{
  "n_kv_head": 8,
  "positions": "rope",
  "rope_fraction": 0.25,
  "qk_norm": false,
  "bias": "all",
  "parallel_block": true,
  "init_std_down": 0.0521,
  "lr_head": 0.00773,
  "decay_fraction": 1.0,
  "decay_shape": "cos",
  "doc_mask": true
}
MLP neurons of a small language model. Each row is named by its layer, matrix (up: input weights) and neuron, and shows model dimensions 0-255. Each number is 500 + 50 x the weight over its row's rms, rounded and kept within 0 to 999. Numbers have three digits each.
After each neuron's rows, "fires after" lists the tokens most often just before its 100 highest values on Wikipedia text that the model never trained on. A number after a token or word is its count.

L2.up219:482539515560489399498487457555421591472481521506469471547525505417467513543413606461504451505570511478539458504442481530456537491520510370542524358499527478555561527466588536527503553492442532409474569559465404506517390612438525465482503409464498579508563569429533460423493518509515474475527547569497559496530518483466507491466460519531562530563492453492461498445394463504521541586418503464475595509468498446559540494528477559446502486445450514506508523494388530495510523504589545473547556504454461430478519548510421646448438545532524604516480421574457540583481575469465584556438509527524445478499518408530542484652472459579474557445538453522471472484495614435536563448502481424366520486535500525540514446535536547545501557433518499486582464516525449566472508494487528
fires after: "e" 36, "ic" 10, "et" 8, "te" 7, "c" 6, "ti" 6

L3.up32:536562457477496517485570552553502439396451407498605488530533517546478574517495536518375512527418506550602444504428521628480465441498460520450520476515506487508465446575500600455500503535507493526485498545556514435463469497480585527621454601413394379509434551512506420512529457525466404512471516564505500430520492538509521440518508474513512497507493403508481436603488530437516525497431409496414481511481479476399513463489464580524536444627533563523556466476571524514453463482473577418468476502538497506509483486423546457550631520500444461508527580475535541558614465480509481527501638485468543546503478561427482418489546471549512487607510441504452479448451454504451509509535486439429462555552446574499491568477480527517519490512432415447479625530471500496578445462536566
fires after: "m" 33, "M" 22, "p" 14, "Sh" 9, "P" 9, "D" 4

L3.up173:382445597435520474527453572494581429486392535437520483412554524554462501508530533519505491400504422470499579493480426514436477401449454500466488481528574404431473493503540444585466453519464455466515532470534512511505410509491514464438518512511470543416566537580380485528500471430535475579522478495541532431476604480450529432476602543386576489509477515541556466547484534467542460393511502490437423480531478478540566400550490530464514481490603505539528519512444462477467547483448525460388454400492481569503450515452497545414560564556571496549520538558448614471496529474456466615500443474544528465507480539478448518636540435411498528462460526408467456476461472495543436467503387509537473504485505514555532453508567479464542509496518448438505588557455571472521396475546468
fires after: "un" 15, "s" 12, "F" 11, "al" 9, "S" 8, "of" 8

L8.up380:388481516559467519484504477478436588497522461575530477499494430433498512556447447562521482448420599506523564511560511418472469523545452506542407557507542469527584560468475429528509603551494410438532528477531490575495470467501496491516475412466452473430452458451489567487449533441465485502451570450508439509468463516482570481493510528400534480487575510532506561461543479443498491450503646510459507446515564449363451466676460541485525503408428498493517489477477524433520437537619395537529426500561499537511538475487514524398466534479524475433602474501462480450542519524434570501440485586579480559539509461518490558430609475627425493531556508504471489476546421530452496572486486452632483569498535538402427556546533462526498550584443521473440504525506511540526468575495509
fires after: "est" 20, "em" 12, "O" 9, "n" 6, "ep" 6, "D" 6

L2.up805:537529465512548409448517582549558472463441578564483451418490515550544477547468497547499539484498510466523397473492557492481529486469488535536541467495513473504455428577528514517503470507462463483437436471536527492576479489516555503508433570530531493590464585473293524433529506519445493482452556550484430529365532479499464500514523463481435531528440433498547497628403438453464575454428491517549467489513545477525550512449492508583490456507539501465476402602543551453574554472572572446595505530527510502502496533540627516473498575523538439570463481495485501565486494472515503482486511585487521523470514511378438543494553593524559542564603509536483550473412415535499524539471454573532493478527526549504508619422562444415488568617523511526415503532396405507540466385501463
fires after: "t" 24, "m" 19, "p" 16, "M" 15, "s" 7

L9.up165:567565462505486482476567546524492550465478416579459415464475512459509493571506482468506574549482465533456516444573537388539525463431489577499549496545547510470471537492417546476513579484518456502435476554590582457503530441562590516410478528438487516399505567599441514564494549472498463557409516624400542600443498471495443403447515496456451475515498447518453449540526493563567529565550603516468458501491471522444486407558462542564432382505605517440547488460476565502521447515575450533511513512528513572554508523486466593389467548498496432504512498503507615446548484525521461477517541460463575499491494429519523643489544567477488518508545531497469514466514442577436421565561492435519550558517475463395476535554618420492544511532452391486488524449471492505407516460467530
fires after: "n" 16, "em" 10, "B" 9, "St" 8, "el" 7

L2.up751:478534466445460609576569509506544504512491600487466504553535546513450506473511502522536485460493563527463451477552499467477388441509517528574504459566520504479520518454575500601496523550534457537597519542530585487574580590445512449437437538534577543508540392506562389446496442546525500429540580442492530517526445503426452446563484531519483441448420425570544502518547494500395523467585524464526497500438571446455438474501486508460531520506580541453514453503447527463484509443441438468406566522555473539607594466441557483518451509420524501518442485436494389484485588492382534513524424477514387418429552536530527541420546492429387521434496549566591542513412539515528515478505569485574547505467632445464557504410528515472551496483493486413454457516511488538508457557450522
fires after: "h" 19, "B" 13, "us" 11, "W" 11, "oh" 10, "19" 9

L2.up620:561493448524425432520539502476476434518557531510481462480516549495504469426440506504519436481510500624429472520506372580485513505400420508484439429551484540445577442504480498510487533504434472519561513576521549539481475465530418456457466495542442569455533529545526485481396392506443406567413414463614579438499497467550623453427429544448493509532556567491505457566555474481509552512401528388527547533496501560468392572546471440469570487498497454449512549505562433502407494546524529482416517519465494562397466476525502455399515509537522477542507536509488518585442518516572492526495545481468457543490524554454447440481456506435479590487504492472510487509530547510613523532433490447462564520557463468502447378571484514534482379477475521490390401607528492520521488398473437
fires after: "el" 24, "ad" 15, "ud" 14, "li" 7, "al" 7

L3.up212:503548451480485538505444445542501380513526474540488476544525500461465462508526492539596473593434425538484520486497538510551481396534409524443472555539496458489533490477567515442570556548502598423460470457496373514541464516495510535560513523514529426444475454528456538532616455490466477520484528658408541444507474511460490512540473546527486503522519392434520467492563495596467609430604480487529543453554467467544464432610446434439446495537454446486614432467393506461521482491551474438466542545473550620537502514428488517491595577517487513528533464477478539432457527553458571508442483541547461475468439524611435482426505559444460445513512404400513460459488593498577531477459489446539446475453485562535432450513517425381466515485525442576465495495454559549517565439548481
fires after: "tr" 21, "y" 12, "e" 9, "k" 7, "n" 6, "re" 5

L3.up90:469507609441482487583507534536565555433489520442474455480573504412422485522471615519517449507384554477441495484514490530570520535488460464474419555527588465511522446475553397565483507511385516580556616449535518479518431597514520568531461476541436507514573568496448569519529575521477506469581461496425426425524492482488546497418468493477538456519522500642478519398490575464487409537419481521476503525387551529470533536539484486500428538611464469441548563444477536509511575437480457505473505531518474436545501456414452504631420534520533472528532485601490452516547457482523525478462524559514499416490445498434474494493488569534528449479450423464600526390464532443515561432422471499342544499480452550554535493548469447557465508517531460501513468468447491417523456561520494
fires after: "c" 18, "C" 15, "A" 12, ", " 7, "ic" 6, "s " 5

L2.up486:473479481481491536490534562527500439459468498485474541473543479562419473527536450480543491508556510466509504589434488544441460498584518550485531485406507552518508604513492443492398515514460469412411470460502579502494514498514468528424439508515572541529533458471493546446410482472485610564522444556519551384406489481530566424553558565450573556414450486438494527408552505478539505496442572488419538418502508650581441534500483481529520525474495504537441469577498594502582530514459537410482502584443450434465473443574471515545540588550566431492455554474560414547508458469531493570488526521536474433424491626574510517520588444458502528579510387541468431434390543516577525462555464497464544435526490454484495555470377540481541415511410486463560532507492468489506486461406527
fires after: "a" 16, "u" 14, "l" 14, "ol" 10, "in" 10, "str" 5

L6.up389:559576544484546477517520490443515453418551551434453544545526474448494492519455482534501558508470578448527473519518488507542451439412439503418545435458437466445618506517533398581411570454558558644468464484522595497534523418527517534510420475516513567445488430582460445511463450440451442523571538478537537479514476517491439500503442481522529511490451428560536536513634501464507510463514538566517527412561518481466422510399405530470410490527520396464534512466486506525525541470463534528510483549446529511538505519553559556507550606424526549511428569517459372453550492501594371528485528409598420520441464493578543557555494470480437482504580519487508485409467488456561544530505455502454462511543448524541493513483369530569482385538531563443535505526437524590479551522543511
fires after: "str" 19, "st" 10, "," 9, "ep" 8, "a" 6, "p" 5

L2.up433:493433501489520511496500442538488483526537436549610421599478528489550452497396463438501581514559432502475550575434507555506594455512468438458522443450497520585527472546473497429517517533555477568559582501384528481459504463505470540516493487532501464441541463581522449499488463553425500544425480434505497439430555492513526446399480512568536517543505507486452455407480491433533458425481544414514490473554505449425466417559484512601478444482532506533477518539492452516441561570509553546446525497519391565461401522558433453551429452454618518534535541453446462398480453542576425449538550392488545478502571478557473404468508584501464505415517582549505523477465500499489469531608550455555455485501416424547520461571452521394505349426553458464429435521483540508491442492486544
fires after: "li" 21, "pl" 19, "wi" 13, "i" 11, "al" 6

L2.up1018:379459450459638593545523530456426576506529483514462483495574459553470433558579407474476458458555488493462481481522513491561552478622539461484483467491413484570513377464616533507547521481516520445505524454506444489481463515495405514523513491551548384498483395534488506514466581437476493428550556512423508437545579459509486521420454509539481588545540399519568455528427481516535425452505473484496466554525537445516474445485429532527466472564595534460522618506435503439601479488526511488439521479394439530597500565544490497503460542466519558523478534522516568464495503469540584480501466451487538538508536412512465544532575455475417482468486482563474539470467506517591505628509498550453475445661510492428548528541496536533513536529466490403492467516573398492581494604473475
fires after: "p" 23, "f" 15, "up" 12, "ec" 11, "un" 11, "P" 11

L2.up496:548575540496544528558526551502511470534538485551507426547410500556441498538376534585534439440482445547547427466487560420474585468446456492491474445552423441483481384444585450471583523490507472457529495493522492506500538467514487547504489468493442535451382472539478534540502421557482470514540567543520520498375487488470474454494465524530420566590555493479524541533485466524357509440508475469466595500429547538543486526480457431523500396548469593537485392541559439440497570488301563526500521545511456534511478651510548518516435542457455484539527541637484552543504504629473526555428443484504489430420488560428517524535513525476490487520511538440437512490466568523513627580538480481474456454559517522488492557527478519468497488470522548497516572513490454530546439526544408
fires after: "f" 45, "s" 19, "S" 9, "up" 6, "p" 5, "ir" 4

L9.up602:541513438484471486501515528544564484499475427442483512484489478551515566484472598473482519589396466363417524470482555484525499459466477621485517458490469539440349471508485536486513458549509601411562471543545521610539461486514511555501499446509568396617453434541452519483556543539458491526485518484467532425523488532529486531557454469589516514467467436468536413515458425462471600465461521490520466523458547502563463446481469499539468483506590537415472568422504534524573486579619512496499545370482525464524449538499583473474547613433553410573517551503461554540508396482411498466585491469492505445509441517471437507486503396540482564530536575446516446561487467577498479460458483544397442395485476509464496512485497427474527429580529556545528523471591492544616559497527525
fires after: "v" 18, "s" 13, "w" 12, "re" 11, "p" 6

L9.up186:366521528498533511487561537557573447570445429560511541548465475533603550446450486505522528494453515492516446485524481450477504461460549511572483399475462418590491587507522464619514435436561483470499560498566531508565509467466435523511536436582583508527469427466571444597549539456520612450455501542462443481489407465543503524504444548468630468438580497595598529472494472505462473515558478482530457548562499469550430552491549521512522524465476505446504430529458412479493427522479493516567405518517471546543544462560463465498528534528532467511444427499470455437543534415561474510507482507489486558437445474507520586479493519484411539500424443530481580534501637449492501512505442450479473540590613555466552545437531574513535563511532482498441591434422465595528416547503352
fires after: "est" 19, "ers" 11, "st" 10, "or" 8, "ou" 5

L2.up916:569512533477494399491463502395492497501521525469604446420460524497419499509503460412446478475399582536522433549477435504557495427513529530531477497510494482413477516504496515523565549468468458522444494528595542500459564560604426538500472578554534482477422590453519489517577496450506479451500532479548555508428408484442487478437559467523568586471507520499434596539508494532493450435565445499447427462390487578493524415468468473503526468527450574400575452512537497495483547451416487426593498480575471438492502493583431499447443418543490428425477558573586574430557534443507501401435522430480490365487534526430545543457538548463454470428439437532514545561521514563561469533511542547405499391503450527522575436485479522475472460477458503513555572544375510479548474501449513
fires after: "p" 53, "P" 33, "t" 6

L3.up838:525525470447601532565537436505590512607492548573530449444541452615492492534464574554437467452585408499593486497620476510588582431547507486530442544575447520556458478448502520558568554441545509536549538451526481561437444466433473500480550465500432480530514481493505529608500436474472512474505506514479482569499559494582535378511487490485501543590541481463482484531567469543427441515481546524489480573599511470504527488445474539419549528412552549544455524448529409473448476554489486520478434500464447499533509427477444424407495512525485500493394538514428565465452579422540431553542604498518576517453525546497465523512502544439557598575528587558552577469523469591530487497586534444456573497594486563529466511479519495487542563509458518516554450430600504571564554489396465
fires after: "f" 27, "of" 14, "oc" 10, "un" 9, "al" 5, "F" 5

L2.up53:513477452509513437505390531478496502463465514492523436524461551503427548516464530522451527545514471541486551483518481397441380494552557519515563418498516549501450545466429506610543575499546443489512614483570520537438549545556547526526449458479528451538490502569512397466509516519481543446501528468526463578470468449491434529427565482582504586409449440482539450510546545509480429489384509428522461510541490514506438452560500540569402518463478624486534446515565487586430535425461627506504484504622519507487462479551415530459503480525511580519472508561464503574542544589427519434505450514483515478476495639469497503394574596391428420421500508428517467453468480409536500558571522536552472500462500542526521491453482404414452444501495475503488546569448447539562593459580486
fires after: "n" 30, "W" 23, "w" 17, "t" 9, "N" 6, "l" 5

L3.up560:519556540494555433493559547486503528564505493506382469484511533529517481563463498600511482555481420447547507545527552494505510519532549518500534514541512435435488485475475477520501525579523504444543530450444477523440519451462550422492506419414477448433467450519501524485455581412399580504500485560443537404502462503560441442508450502429574420522447525454565436523522448587517462419485337488615473514557468500446566511476585512510537536495597477562575485488452454543445493590518646459467547456512494557449451516425541522557522612488501434511522539543534583515562498472434526506436527386593503499464482447508475553524548479473458376503536475411535543484498592639587472501407491527598397467543509514502492511534562542459442599452539466496489504520504512503581441515513511
fires after: "tr" 16, "n" 8, "al" 8, "St" 7, "en" 7, "of" 7

L3.up527:579507440452540501572481550486553466543425440530505552502589538515492518431570537536496579496462553469501529449450476512541498470459450449535549504427503514509584585419553373479415583592655502524514494380511445494482474564559531497368510512510526501590561525493538395489563569512463451515494591407504521475500486398486441454477444456446511391486491492577475487478539448511513483490451504458509470530408545445517525490493467466448460397502562512480538513527458515569574439589615577420447502525516465498454479480517492389457461518408519493493492481461521497388495503541417530527512500428456483491503528432492512546462493538471550459581444548576573473434503590499504495413540574435561487449511500500535524536499567447463535476566415539431541489529570500412517545509450609
fires after: "h" 27, "y" 11, "ol" 10, "B" 7, "b" 7, "av" 5